config.toml
qk_norm = false
init_std_o = 0.0
optimizer = "muon_variant"
z_loss = 1e-05
MLP neurons of a small language model. Each row is named by its layer, matrix (up: input weights) and neuron, and shows model dimensions 48-143. Each number is 500 + 40 x the weight over its row's rms, rounded and kept within 0 to 999. Numbers have three digits each.
After each neuron's rows, "fires after" lists the tokens most often just before its 100 highest values on Wikipedia text that the model never trained on.

L5.up649:517528485531492603553463531500534480582487454511510461494482488521467429512529507477555597490492467477503482501458484484452489531548483548567410553557514509488547527457513474450529537404440446487486474474571449483501467449483478517479561562505523422441484468424543478482558482512482493488
fires after: " was", "-", " a", " is", " un", " "

L5.up278:466498440479545464463456493444489438555505462483545530565504487511500449506504546566517512541502484557491460531532502512501490553491541531433536442528482428463525517445507434516472532465468468500576516481548459495547495501475540443469627553482524538509475561563486506505623472514468563506
fires after: "′", " Succeed", " http", "°", " Preced", "-"

L4.up685:503530486572433491539523489481514430460506505469501482418567486498539480470517535470461555496566467424443496541540486500494533476410402501447525545531557513408496509489477565550534507577490512468565487547483547528531478501504480452536488526418538491497564490552544490414493591414530483517
fires after: "\n", "|", " Born", " A"

L9.up466:517580543553507519508488563517487433410553481523481468524402474490513480508501561520490515496535547592484509521519520518459572501477562501491509526503497536514562461531495518513526480558511563530498533497551540519484499513477440478473491527467443408473488425429448535448554530576498452508
fires after: " ", " the", "1", "3", " ("

L8.up496:556487412457487504515479468451493509479441512536479516521490515541477435471538505469463494480571529490474458484560487515462498469537375459547504531462509511508442526493470539476500572508514614430484454474474496551526475436483453501481491572530454496483508552511566526532532527455523481547
fires after: " ", ")", " —", " none", "0", " –"

L8.up344:567585417535468496506508564530501490567513505482482530477450497449457422495443496518526475517468527589510504519517545502499499522473513537496449487455447539530500473514536518541566480463521566480458478575468519519535482525465462478457493481483485467542576425490464562513555536546466472534
fires after: " ", "t", " Mc"

L9.up737:482559466476493529445510451439483515514480443552539508482486461466522564517491527415549430523516530448543512441466496504551498509501478506520485473474526458510522514458474526502589541460392599570477433509484507452479493480500497432517551569502539504555434471537518532524488488486550540511
fires after: " ", "2", "1", "0", "9"

L5.up9:479599465496529424542496513588484559430421494476465496495461460517528519516486556442524487480524493551473547494449483496481508448563487519497509481509493530539497438464406550522576422448458500446517556527480454506475472538507516461499430426534477453528530534541485526432508535527449522552
fires after: " ", "-"

L8.up229:560478450600521472516477487419553487473495540471422485484546499556453534473479511504488480443527481556518488534451511539476541480542529516499429472454469501429553539464511636470538501559525469525478557570546511502555548442513449514509511549451556471487471481539463488568516489522526521549
fires after: ".", "0", "9", "4"

L2.up75:446514487519535490558575464509458494505547513542556502425502494483490485422476430483497471531517484556352569451533493522454571469466514480547497487530455546497527510554445497468496541542518508487518532453470475516475477552596488552414556488536457521469518540444441444539546524501489520515
fires after: " No", " St", " one", " Vol"

L5.up555:517605473532523476477443500487534499536581400514526435555503516457460432523540433589486433574512518553525504501525508506528534484402536499508508417497510445497485417520511481482524478538409503467541460505470428509502486509589464473577454448456477508436506481448471520501427466504495463499
fires after: " ", " ("

L4.up589:529512503501488470518523523441517481555485474415463510502461528460517490436530528531458473536476482462488515521490501519525513520556477545467552550526553452578502559506499563484503520495492530529516474488490401493463521519541540514491501506488428504534494500490484473508523499522515505518
fires after: ".", "-", " Preced", "0"

L9.up469:397563564538533568478473439554488563535485487434518482452463450512513502467505426487508511482434497531455518396522490486486476539519490501549470514494474557478482461465418554596437515491525507428545491530523495476523523525443451540497480365527509466565520502583546462489519530536480550543
fires after: "1", " ", "2"

L2.up250:491507454465499469572505420497533449523554461523494521488482589543511485527530507521505477512511543532565503550513533521519454482506487579559448474454516434497567512445420439492465530494478511515543581441468489506622495494493517507479423559517536466501464517526501511492571508549476590450
fires after: " ", " such", " M"

L2.up373:480590448560487520455474509431549496509515518460383557536458456448534398567501530556498529496580472469531443476470466569479523488545509584521499520482450523475509512487519524505489510499530486476486512455568514495530430507501483506467475532480515449524512546514490534533584423517497513459
fires after: " ", " dis", " re", " wild"

L8.up294:568536526516509534505542478492429470509490536478536499501488484500506541493465437508535525494513493562513504413528514460483481510478476474493451516550478625503436507459510508468530451538516528465590500548477490522450531571454526555526498424518448526514505437544489414600517552519519499512
fires after: " ", " in"

L5.up579:464568477482570514526515449439455529456483489539507507490481523502534515477536448558511512563529406446503425387474530556430538517471502523538417496474391542391447476499509527530452517547461471397519487517477488508488571557495487481560504532503553500529497508466510468522517522496535517494
fires after: "1", "9", "2", "0", "3"

L9.up192:507517458507532438421448510586465561534486472534491451458485442473474460432535514457502496448467509475543560524446531501472489404566457511531520461441559517575485492475465488465546418535513546508476492510587504450449521539516477450573430509485472497583484503481536474494460471525546515555
fires after: "\n", " \"", " ", "2", "}"

L5.up642:483577560511505529523483504551507484443500464558467498539496437492530435562505441549576473581454456461409426534518537568465435552519470480502563506541462440512403549486527471383485524506532449442479479514477556536523514524586446522509503508451548428547513462505465484486482507502422569518
fires after: "\n", " \"", "."

L4.up590:511483468516417465530538570520474495523453470498463532449502558467499557487450464547497464510478474496505524537522521503466477527551544619501485514498486545466447529514500560557465484498547425473448454540409575535455486501470451406478486468536486585457524466506465493463491433462578535463
fires after: "1", "2", "-", "8"

L4.up615:565484431522502445453455561529484519501512551481475492539477427548489485490462490594497420486460488438593499502483494514442513443528423457556537530473525433479472460489457536513592481442543514471538545388472558548482531514529495508535441457499551502560490544516508501511419478505484523518
fires after: " ", ".", "-"

L9.up370:544569563514580481496584505477447548465546481554504557494489520464482458521530552498534485513541469488446528426518458510529492505491455431459454504493493569481595446513521538527538528476475506494514391470450459556475552479538545482543482476461510614519466450502493482522581467511476544490
fires after: "2", ",", " "

L9.up492:520545498471580440473455515516523459514517475523545547500510471539501451530461454485531506485478463480578496442504480474494525475516419583482517499541537463474501555489619425533472493502476526488467557500588522494478502513529508452505449602510513444562551500471484470460583469515503509513
fires after: " ", "1", "2"

L9.up572:514505560506477454486460479567471502486485480495501470494494495600518497552575490393541459534502502456471591496467519438486558473522443490504475506465476535474472537534516518567537473561524523424499500531551468537559611451488499548545495438560542541459482547528455446476506457539530470504
fires after: "8", "9", "°", "3", "1"

L4.up65:506577498547449495504474557484488506524473487543548557530479495534435502523458548488469515431585523497547467555468429514418540436487536586521387481493506529505516506455560473434520472488456552540562545463452484453472473512503465483517461523405541425540508505503494470476535470481535494485
fires after: " ", "s", " un", "l"

L4.up355:382505517459507462554467485508521454571545520481495550497467474488504613516545479487477554497594549498543487571558543548520554479484469560495463525479476570518528426496449439477553444473459514488470503505527544380502509470489471529510462529479515495465471473504541481535559549572532497577
fires after: " St", " re", " U", "'", " "

L4.up31:482565483474518499417488443467489499503431560418480592535455488490446445515505500517585471514541456521462543453549554474457462509516438409485508478510502508438397512494467498456474486572539556482480514501539469528568494504504529485580495465508538529522483502497491599481557503508506462518
fires after: " ", " is", " was", " he", " He"

L8.up315:494469521502487493496529450511478474608497471471452438438480454555515523511486504511516480526452540554517414451500478461491508484484462507515495527529479498494453503511543470488475537470542485602497547447526536483420522522453502474527542559412520548517551542508503442481590460589477398549
fires after: " ", " |", " zone", " a", ":", " W"

L4.up310:490479404515592455531466524514498533511449499468545503442464425477470539558495551477505558520536469513495577544506443456500520482548503469493534540494473451469519514461496478494480499547579568527553543441514494556520470441502540513426479495459521617489488506584571582516574468553445561488
fires after: " No", " U", "°"

L5.up523:567513467492571560453472530571555501459478433435410457498535547535433562487410529487509499539559560512553501494586537469541494517554460479472501507508509462537437504538486494450544428506479524563497492463532481462476542482497464536541489503562487527498492509601522490488524471475510414530
fires after: ".", "°", " |", " W", " L"

L5.up264:477482374486534512458468507489451452523473459468482609429413489470602497481399574589500528443624557535441512451503528501471435486486471513488507550452532462520493487492548488499556504513528490480499455503522519457472497479521550463524484521473505476463518467558570558425449567538488479482
fires after: "\n", " |", " in", "----", " at", " re"

L5.up62:410538485472530463501510596446473486516414429525515469533552476484522472436568519508570538515525523479472485504484574538465492526451534453525440537500536560428511475514532496576421523545594514454537552549490467502492542505477509499571457486510503440539504506500513536410538448412464593486
fires after: "1", "\n", " ("

L9.up392:515509541544502491462471465482480448544508445444507626511484487560463385484512518475448481573503544514435529553489472486532504514484515523511478426482537566613518509496528514478482477527445492489466481550539507463526493441435455476541543466608533485473524479507492571435464533515506478534
fires after: " ", "s", " G"

L5.up338:475462427520488511457479532555511469495520480391455543508560512542539508469459573497499477530504514522550446552429502452451461505512439497462467436535478555483568516476507556491506451505510457526498463571507534506444566447567535464495459476459538473474545521524499571505542484456538463529
fires after: "\n"

L2.up136:583456541482446487535525495511502503484455524446418600477459514507521486507520504484468515474492494561553501534504498535477496459526452508531500513479486490459514541483489542458584471458460505427479527536511503530539508552465541517466530553562545415526423486504526539540480524558445548451
fires after: " ", "s"

L2.up102:462512523498465516475453493474537440503541510449447493479449493540470552550506537507478492432486518492484493476487507516489534456469448530554501505490481553523516386505486513580494512447462480516518561475497574442499559496548496463444431494448510458485496493545590561512563539491496479539
fires after: " ", " re", " ex", " Co", " co"

L5.up645:461534489464533451530437600468505511504515449436415574511536537491569515493455570516510515531578481538456547475484487482482425501566497520498504555505483477488476527546426448540468461519485538511548520504505469430478445495453462455535455562570458608502434544477445475548533452471488488475
fires after: " ", "°", " St"

L9.up135:491555474444520467467439542503440469552508488489416528543552509532488417519505492506501525505506522537476468517460506517507476547506457430498456493490511467521462484545578493488472483532485572480433477537527550499421538554531454503517488509456523429489483504502501522382571521477513496536
fires after: " ", ","

L5.up193:532481555524592541478587430436514483480493537497516518469511457546531580462509486443502505466542466444553520495522543537515459516511523577548489423545623529479496459515501537460484553539508445493546568531514425461513511485442500504485500554524545509462462448514551563477533582496478550444
fires after: "0", "5", "4", "9", "8"

L2.up380:514599483528443526495452527568500459495433532428454571452503469523458500440504502504441537473549536544531524508506444463486515455505439562517520542494458554497479583506461484514494427463531516528543466493469543443472445525442518484498450434515553509550568512483456441550501551504488507421
fires after: " ", " sq"

L8.up133:474494445538494423447514478441535539493478485535529455514505555490522486510474473534504458494549484591519509500519533470443470499501466559521490541544418534536509541506551492518512503457528548528593531468495463571530437493548503423456508559437514499509461473557479510497478532529551534451
fires after: "9", "8", " ", "0"

L4.up45:551587521496513498494493481461471498522571458485456526498514540505493482429485513449486475490452465435443532473517525510536566504461501479501502471480513510486468465488495468515496520544454533510501482444363433540470548534516480486476515442463433444540570515477525517567522431508502474534
fires after: " ", " (", " Ne"

L5.up286:389510457482438487500538462499433496536526446521460497462466476487478539514545502479556489520499539506540495476457508525598499546496485576392399494502509503541561549476492529400535450533497464577525488612421530477493497489514444472527498551563509529508555487443486533523502462503575469458
fires after: "1", "2", " ", "0", "3", "+"

L8.up611:564503426492470492465542496460489547552507558583439448485585456597532518486572463485510550534498497496511470490568501502474488476579447611483529482450519510507577546507442561445493498505456506473495552456503523495511627403527506438571515495503457528466468469523492473563488488507440484464
fires after: "1", "9", "2", "4", "8", "6"

L5.up740:533519496519426415569520409508528516567528501519498533595495517497483498559485524540486508558547490529447491566433442475480510529481545507462492473533546475513469523457528523459462550529517491472570525533460431616527492478493472430538422554482453527518510478500529520488470465605452484451
fires after: "\n", "-", " (", " Uttar"

L5.up389:527449493525539478518562493481527506522516570536440456542445554504513484493516498510505502427513467457557468588595483552437562427468501520506525509490552531509450517440420482422544494538597523480544524513462468540537475501499496470492468453453463442473489512471546527561520473517546505528
fires after: "\n", " ", "-", "0", " House", "5"

L9.up448:535459439450538517488445541486445553449578546486504512482519474499523483477486520508517488603510525586578565503506471569458475495526546533527534477475533487463484458490474538532565457452512468543502458482507484447525523467517552504429556457515531510522440525549529474472556487462478518434
fires after: ":", "9", "′", "-", " ", "°"

L4.up326:539572527423477466451472518464531503499467410489481526505511572532502464420492534471500501550468473514531486502523513519556562469496550521439523509414549607510417488491488562505506509526483402457579431529436391482455516491470538500558492432499531534517490517453523464520590465473450504529
fires after: "2", "6", " Succeed"

L9.up72:520567495584534511470533486527584523438524471514369428510487543473502514531533502448521533536508578452472452550536541480537533532511483510503515511504513464521455550447474499561516454550476501526448518570505478517500550436437480497423481528467460478529492446437524476529523525523483433491
fires after: "==", "\n", "."

L4.up504:456456555506521426529500530508475535536576519478447529519517470459552495417501548552465468474437468504529494465466512565555538478604508517509535500479538539527492526588482488435530489526462510523515450484492529493448540568547499490532483533559455458453446495517426514489552513514462535571
fires after: " ", "2", "1", "0"

L5.up392:514438479490540494495557497471572505410509467494540544557476445508525476554567560468473578476583551492432444544519505497539589561502494478508421475552502528500546615549502528529451526456509482564593544533472473491477535518416452486552453578523522464442463521530500504565482590469487497500
fires after: "1", "7", "4", "6", "8"

L9.up209:490540439490480517393470447508479534496557555585484501433470491502506462532486564412502560505469529450505558521527529533468482440445498535504554526478471513434461508451527492573518487513483524465506464470601524557517475488531456486518445492502441469525463491493370529458555494483542571482
fires after: "0", "3", "1", "9", "4", "5"

L8.up638:521553419502606459445493511534483491599526489521542481518439421491493415488513561469510476523530465493518488519521545458428499511508476488430564448529550514493487488491541489447503459490465492480516534425518406493539485559484470547559568571496481481556439481515573474518490516547539499521
fires after: " ", "1", "2", "3", "5", "4"

L8.up500:522496437543500557506530481583490477568495476548501486492478505468503451460509562453557543449526451536567473468486557508533508506503547516448477450513505483553535542483494506550511449525481475468468459470463488462467438486519486481509443560433498457558499498390513533526554456507553490525
fires after: " |", "-", "2", " ", "|", " •"

L2.up630:473602427479557492502467469497481475487458549402520542477445509477498543514523562649527473507542465453498507509464555461523496461488536534483515504491520460483456529491508475555497564515462474460437470544469530469542444470506416544519500512512425446504448519550545507534488517484470480482
fires after: " based", " re", " p", " con", " pre", " focused"

L9.up708:532560428487506515507451466480476504498528481512562444434493568560455433530528528499501429511455510511489499581507540474513463545494495481509479451499518475589506481558552540441502505494496486480430574528455569496560459452566474480501504466542539530485456512458515507520418529490526577589
fires after: " ", "-", " (", "0"

L4.up279:537533519546546530512470501506538509509524417479494445536587546478466579532499522442514462499521528492455470509424549540570454559501471488456566451608531457467502476519489478449504596534500505559528529451487488520519555548480530506555433421479458512461521464431556497463466440521445533496
fires after: "\n", " \"", " (", "s", "-", "==="

L4.up641:539528519543524477526570455507445459520541482477512564499490543455596505528540468506600505525550505442489511414484445470500476547490548524459549500451531570535540550568411506517460474519404442514538447469463429516445493467472539486502416512473478536592479487489455514532485452515554520464
fires after: "2"

L4.up517:465439545498542471498507523546479527452482446510512524554504500501433529450545509528464519511543533476502511495495538460532493514463495519521487614473493464490511508481434474471473526525501575493506478499541483574505513469503545433489513542491495507560451498467469513419458576474469492512
fires after: "1", "0", "9", "\n"

L2.up314:547572473513478504513484443544481466539550498486512588542433418492519490557552474482463487451538540503519440506466462409492472522526485455515517533540544587487584559484471451472522525509508462496470601542528481437502436451449490543525466560448544471466490511480517480486576495575483540512
fires after: " ", "–", "\\", "0", " a", "1"

L4.up236:554556486483449479472527470515499506494472517476524516483502522516513495503437532531563445466517473506524560574466460471432524549504481425529546467502403472555436457471533582474549559486462521534494455488532456521513536519560533500479520479463530520588539512436514562506524427457503517524
fires after: " ", " Preced", "+", "-", "°", "′"

L5.up744:455525506534460525531443522530573458540474492549546477485433480450520520507540546504553439579498465517412480553562506555481465452594547524512492522496491523525439497491507514482530545541537490493499509452489495578515524501598417524541556482485465500536502453460456540508464538440416531464
fires after: "1", " No", " (", " St", "\n"

L4.up647:470486468471483470495476449556465435480499523547450583487500431581515472527481484480498511511557518537519612617478500455444501463539468483494500489488539461526492537515495499513578464522519569512505522504423513490462497554499530460497456516516527455521606438509454597482549517479495551531
fires after: " ", "+", "-"

L4.up487:547506508521495522450458510531494480510467506520508566526482408537461483485443551552523482532491524496543504554501530413532469532434432512469585492547507458542480520585417426493543492437539525424436522570539436453526436510480475447553536544542489462497491484512422535480503492534508488529
fires after: " ", " (", ",", "P", "–"

L4.up166:461501552488447523496469522523487470608572499512535533499463481500501450449418434524480491497467469518437547498535393475586444511486488528510460424513487506520522529453514462515535537537535568512387480513450425543503516529488486486417478554437506392539525498479559532457492513533511488539
fires after: " ", "–"

L8.up635:527507408534484466544477524506475496500472457524495569466484497573542506470498499492606538503571479483517513477471475472514430470476511558515481472450503435525515551544570611496541524502469435517455506499521473523486525526501541461511474509543543452496500466463476529568562447540549515460
fires after: " ", "-", "0", "ed"

L4.up204:446597554545505543474506518506468525516527526509488504539516399509475510466477478545556503513467496558517493570495427520507553476451519452527587507507484492482431505474478471467476485510500542448513531484516409551448491489503417493479457519492428488529460416455572529466458487508451575484
fires after: "\n", " \"", "-", " the", " (", "."

L2.up215:497556518515518505535515539539523434513468455522441487538482517497454511502494476495523436473485529469542418516456493516526461445518523576534502485515473535515449504513487458505555450531541446438507504527457549521513598474441487483478447567456496492545530459482488497479493427513446563517
fires after: "0", "\n", "-", "|", "Po", "9"

L9.up561:512446550512519491465469465482492396527523510490506482454449487417520477456444540514457558459533545495470468493509595427499517487498463455545540448496517398513477558533518508536593536471482527528518502491597485505423498541512484499637498490514482474534513447418577485486515449570511455449
fires after: " |", " the", ":", ";"

L4.up678:556487546485541526557530556472458491591488475468515497466532536557599471448527494552489540453544415431465527484500559443468502518528468515519547492554546474535480552539509524544480515536494488481454527544515477572441543514506447555500558405508498491506505470508494495469469492575491479521
fires after: "1", " Me", " Mon"

L9.up564:407548509514449469562463481540531476552553423439535545468477493482500458477499534569581549492529497458418526543544514458508455511480518465478564492470484526488434522574493498536470466520451514473512519430476491460502526509462561550517420482538415554486554547514508489571555540445525512510
fires after: " ", " |", "6"

L2.up163:489581446516495509552451424476556479564451510492516539435543523521523466486491496501527531462520480511601516489443500447542442434539494480513508522490410444513503550499518515533485534465473525488490492541497595408549457494536448492587563454464532537490482536465519488472567465504547513495
fires after: " ", "s", "-", "ym"

L2.up672:520486463541536485522458518493492560426493465484568502477525489583513527494504514531519478431502500527477517497498542522479413549461533620538512501520477471517481579509548527503455449419511429432553526515553537362498507462504535469459533478443472477515524477580434505510471488494521508488
fires after: "0", "1", "9", ".", "7", "8"

L4.up43:463487506459527466471526503515480480484490501549545511540511580542483479540548504510537480515544488460429542459518476505597428557490541536398496516423487543480559469487505480505495497507399583528566570498517501511480482437491524456498509522517467495552478562520496521473543442550448570566
fires after: "2", "S", "+", "′"

L5.up721:485563448428534517500513540545453574432445473513529504439514521513446505412443555498443537481461468453490525480485518475493479480415493492469461483471494463554468527536520445561497469496492482456483491498509516556562492528434464484524466563497526514475579525546482531521608509494459487523
fires after: "2", "1", "s", "In", "\n", "|"

L8.up739:556551458495395433477547513380490441568528440492474461446567432562504497436442478509542424456466518568506515555451481495500468469525443514536513528508519521549507556563515587499485511507518524481489496504543562485529528505509552451475564499443540507479515527480494512496510502555456522480
fires after: " ", " A", "W", " K", "A"

L9.up136:528527507445581528489431500470447570485484457564510461460502530496534495511454518506530576473477538465574503455541501503485434496506521499502493506498413524559491492498444535538519535518423477452566464463501437513461542446483513454467541591541503581461491444517534452513483512519570539469
fires after: "1", "2", " ", " as", "9", "0"

L8.up651:478505445504554473406470485468420484472490471539517565555499481501451476537459471452527454479530540531530488517519572460461477577565537493541511452504497519502432477489491496540523476472545545506450484435520542547511525465466463408465495530404494560511544557556454597519479521518561452447
fires after: " ", "2", "0"

L8.up334:431543477481489561481551485524478451532490502469472501466500493433468445586495468486533531517526572490487512488547505522436491493527528503513473533474552485479446550504475483588488539493483508522498563470509536502483445447470498455433472505405442523510515467542562509573472424432516521521
fires after: "0", "–", "1", "2", " "

L2.up426:443573510566578477506500497484528565539468464468471510512435520486513524446469448499423505523460481470510524523472461458516468559555396521457521518547478453505463570439490484541540492520544474483502526483488469471457495464431519479519433529488441538491419512510459532535554499541560460529
fires after: " ", " ex", "C", " re", " app"

L5.up342:421481528452598504505419502525438451515511495552549504474564492540546528583428459445555450496556582532504485505448523484513506488475540464465471465502541424507487510559520473465476437504499468539500453563519447504513601465540513546581455500531541477521527442484569540470551517535490474515
fires after: "\n", "|---|", " b", "|", "---|---|---|---|"

L5.up470:584509499528533474452480479549548470480435427549488408505511501520509495421502456467531499492505510484471437453615484529477534499542456534519566471484504525434451479442524487452517523490549450551459538560569535492506530503512513522537526488513463486520478502486537454438504529545552462530
fires after: ".", "1"

L5.up670:570547509500566477551506509457518477496538495521552498532471574566542521515527500437456447482526536503504450482448493497464553554412480515583492534484498478579498444506510551524474432498495486462512465459536473493518433468479590504480499517465514424509461491441406481531489525577520507452
fires after: "0", "7", "5", "6", "3"

L2.up505:508545545498511475547534439517404485520497490506469497477440486424539475570476506445419473521497420564483499558480422490484472499469492503523449495580528479526481528495496499503527466538494520490522518516492492431518499537538467509545537553492522443450461448498559489516521550562476575503
fires after: " ", " was", " G"

L4.up126:505519482509524433460504611535555502485513494488421460515480498502467513503475442562423489496501485442502525535511454541554463472527507536558492455462423477496438519597567519414481523475487512519421521580480581426575482471531496557464584561500493443447474504482513484519513510490481481465
fires after: "9", "1", "0", " ", "8"

L9.up1:509509521478612513482494484437492439527480559571505444507480466496569520392515469552523486555531629524479486506562594526487497466453520519455481420536471534435510464503461469468455545470425516502553514498512475481459461453456484541576487460477527476532491467540465484481552475504546523510
fires after: "9", "1", "8", "5", "6"

L5.up765:515516506539444461523514483522425497544521519604458485540498504521473484510505532514475433513536492452482493492409520429482557497460503459563553558483550521524476494487568490495493583472435473536548474478503518531536573491449508493451404582484487458452477491474426502468500538533453606504
fires after: "0", "1", "9", "s", "ing", "ce"

L5.up421:485545428442422427500538421513552512512490441475548482499465479556447476498561506490500503528508487492487530543540520435510502526505557502477538486525481524501566499439497509442451498578467424488496536461540512560531467471548514475488538507504529468531533488527471516492494535557505536548
fires after: ".", "-", " Succeed"

L5.up22:508461464538470516459417481528481515534539555574444572439435452491543540429503497558471479523549494521575480485538539457536490538489520523448508526480498436514432514466464477482517506493529528532486566482486531445459498457496485487492435519417555464492433508502518464489397532564482521545
fires after: " the", " a", " U", " The", "|", " "

L5.up418:489487457546494519429557489496555500509528437476401370469486483528483481446495492465505517498495482456506571502517507527498494530549511527499524525559491529462452459519494514515497448525473457526515542514523449544502507552488468559481562507538436501533443484501519436585540396550561494463
fires after: "."

L2.up108:476508555567458623523497432502415564516520525522525505503496520519472491508556504539434486448522447508488518532536478532467557448444461526611470494468498524468444537443504487480462531491443546546517510466474526496494416539487487523470516498534475427522475488516388409525539518463464490414
fires after: " ", " was", " is", " were", " an"

L5.up412:534495512476549477513497544489447508528536546452446520491531446423527475435467572439577533450526504541497458532468488499436437546549543522480482531503492514384480527451526559545475478573513506540475455509516508511509523417526572435443490466483549583480480465567465546497571489501475496496
fires after: ":", "°", "′", " In", " ", ","

L4.up739:520505556435486516494465517443362484478496497498527513466481468570572455537506491478544490518479558500473422441481458485478564514577464500504547512496501412523509494481494538461558436580440565461590528510503444473535458564475462520458464533474525491554552594498472454525522524482449480477
fires after: " ", " |", " (", " dis"

L5.up131:456518555482545534530481514414497540547459498484463541459434525533522576449567425574456507513529424516468516487505553474465399523484551472563433532548468447399544546468489553530461536483507512467484498537482459510528457427448548488501528522511586484496480488551476554486474559539534479475
fires after: ".", "0", "MS", "9", " Top"

L4.up358:481547527513480443478457530451456487607443430433522531494460510507530505436463509509502476528545483551506469549554516442531561518548519495467478493519542560458523532497503512525503540536521475473489510491437492491533533530509474488516516501442476577538491474435525389456481420530502536519
fires after: " No", " Vol", " ", " con", "A"

L8.up454:517547525498541555478509519448547534521498460573444532444510498445562590532521509580554493532508492468574508491532456424451454495555431538460498468456520479491502483497487513512507510525465510530442482525471511552452525490405497545540520497462486520552485479497548536573449467552460475459
fires after: "2", "1", " ", "3"

L2.up305:456530519557474471459429533549411527531462504435483481519417506559459488578505492510410496477543533516545444537549466538580486514459458521583495456546493474497510526535500579401519495418509504587544566504555503512496465509535518460457488554507567473516480607508496456529501474530475540517
fires after: " "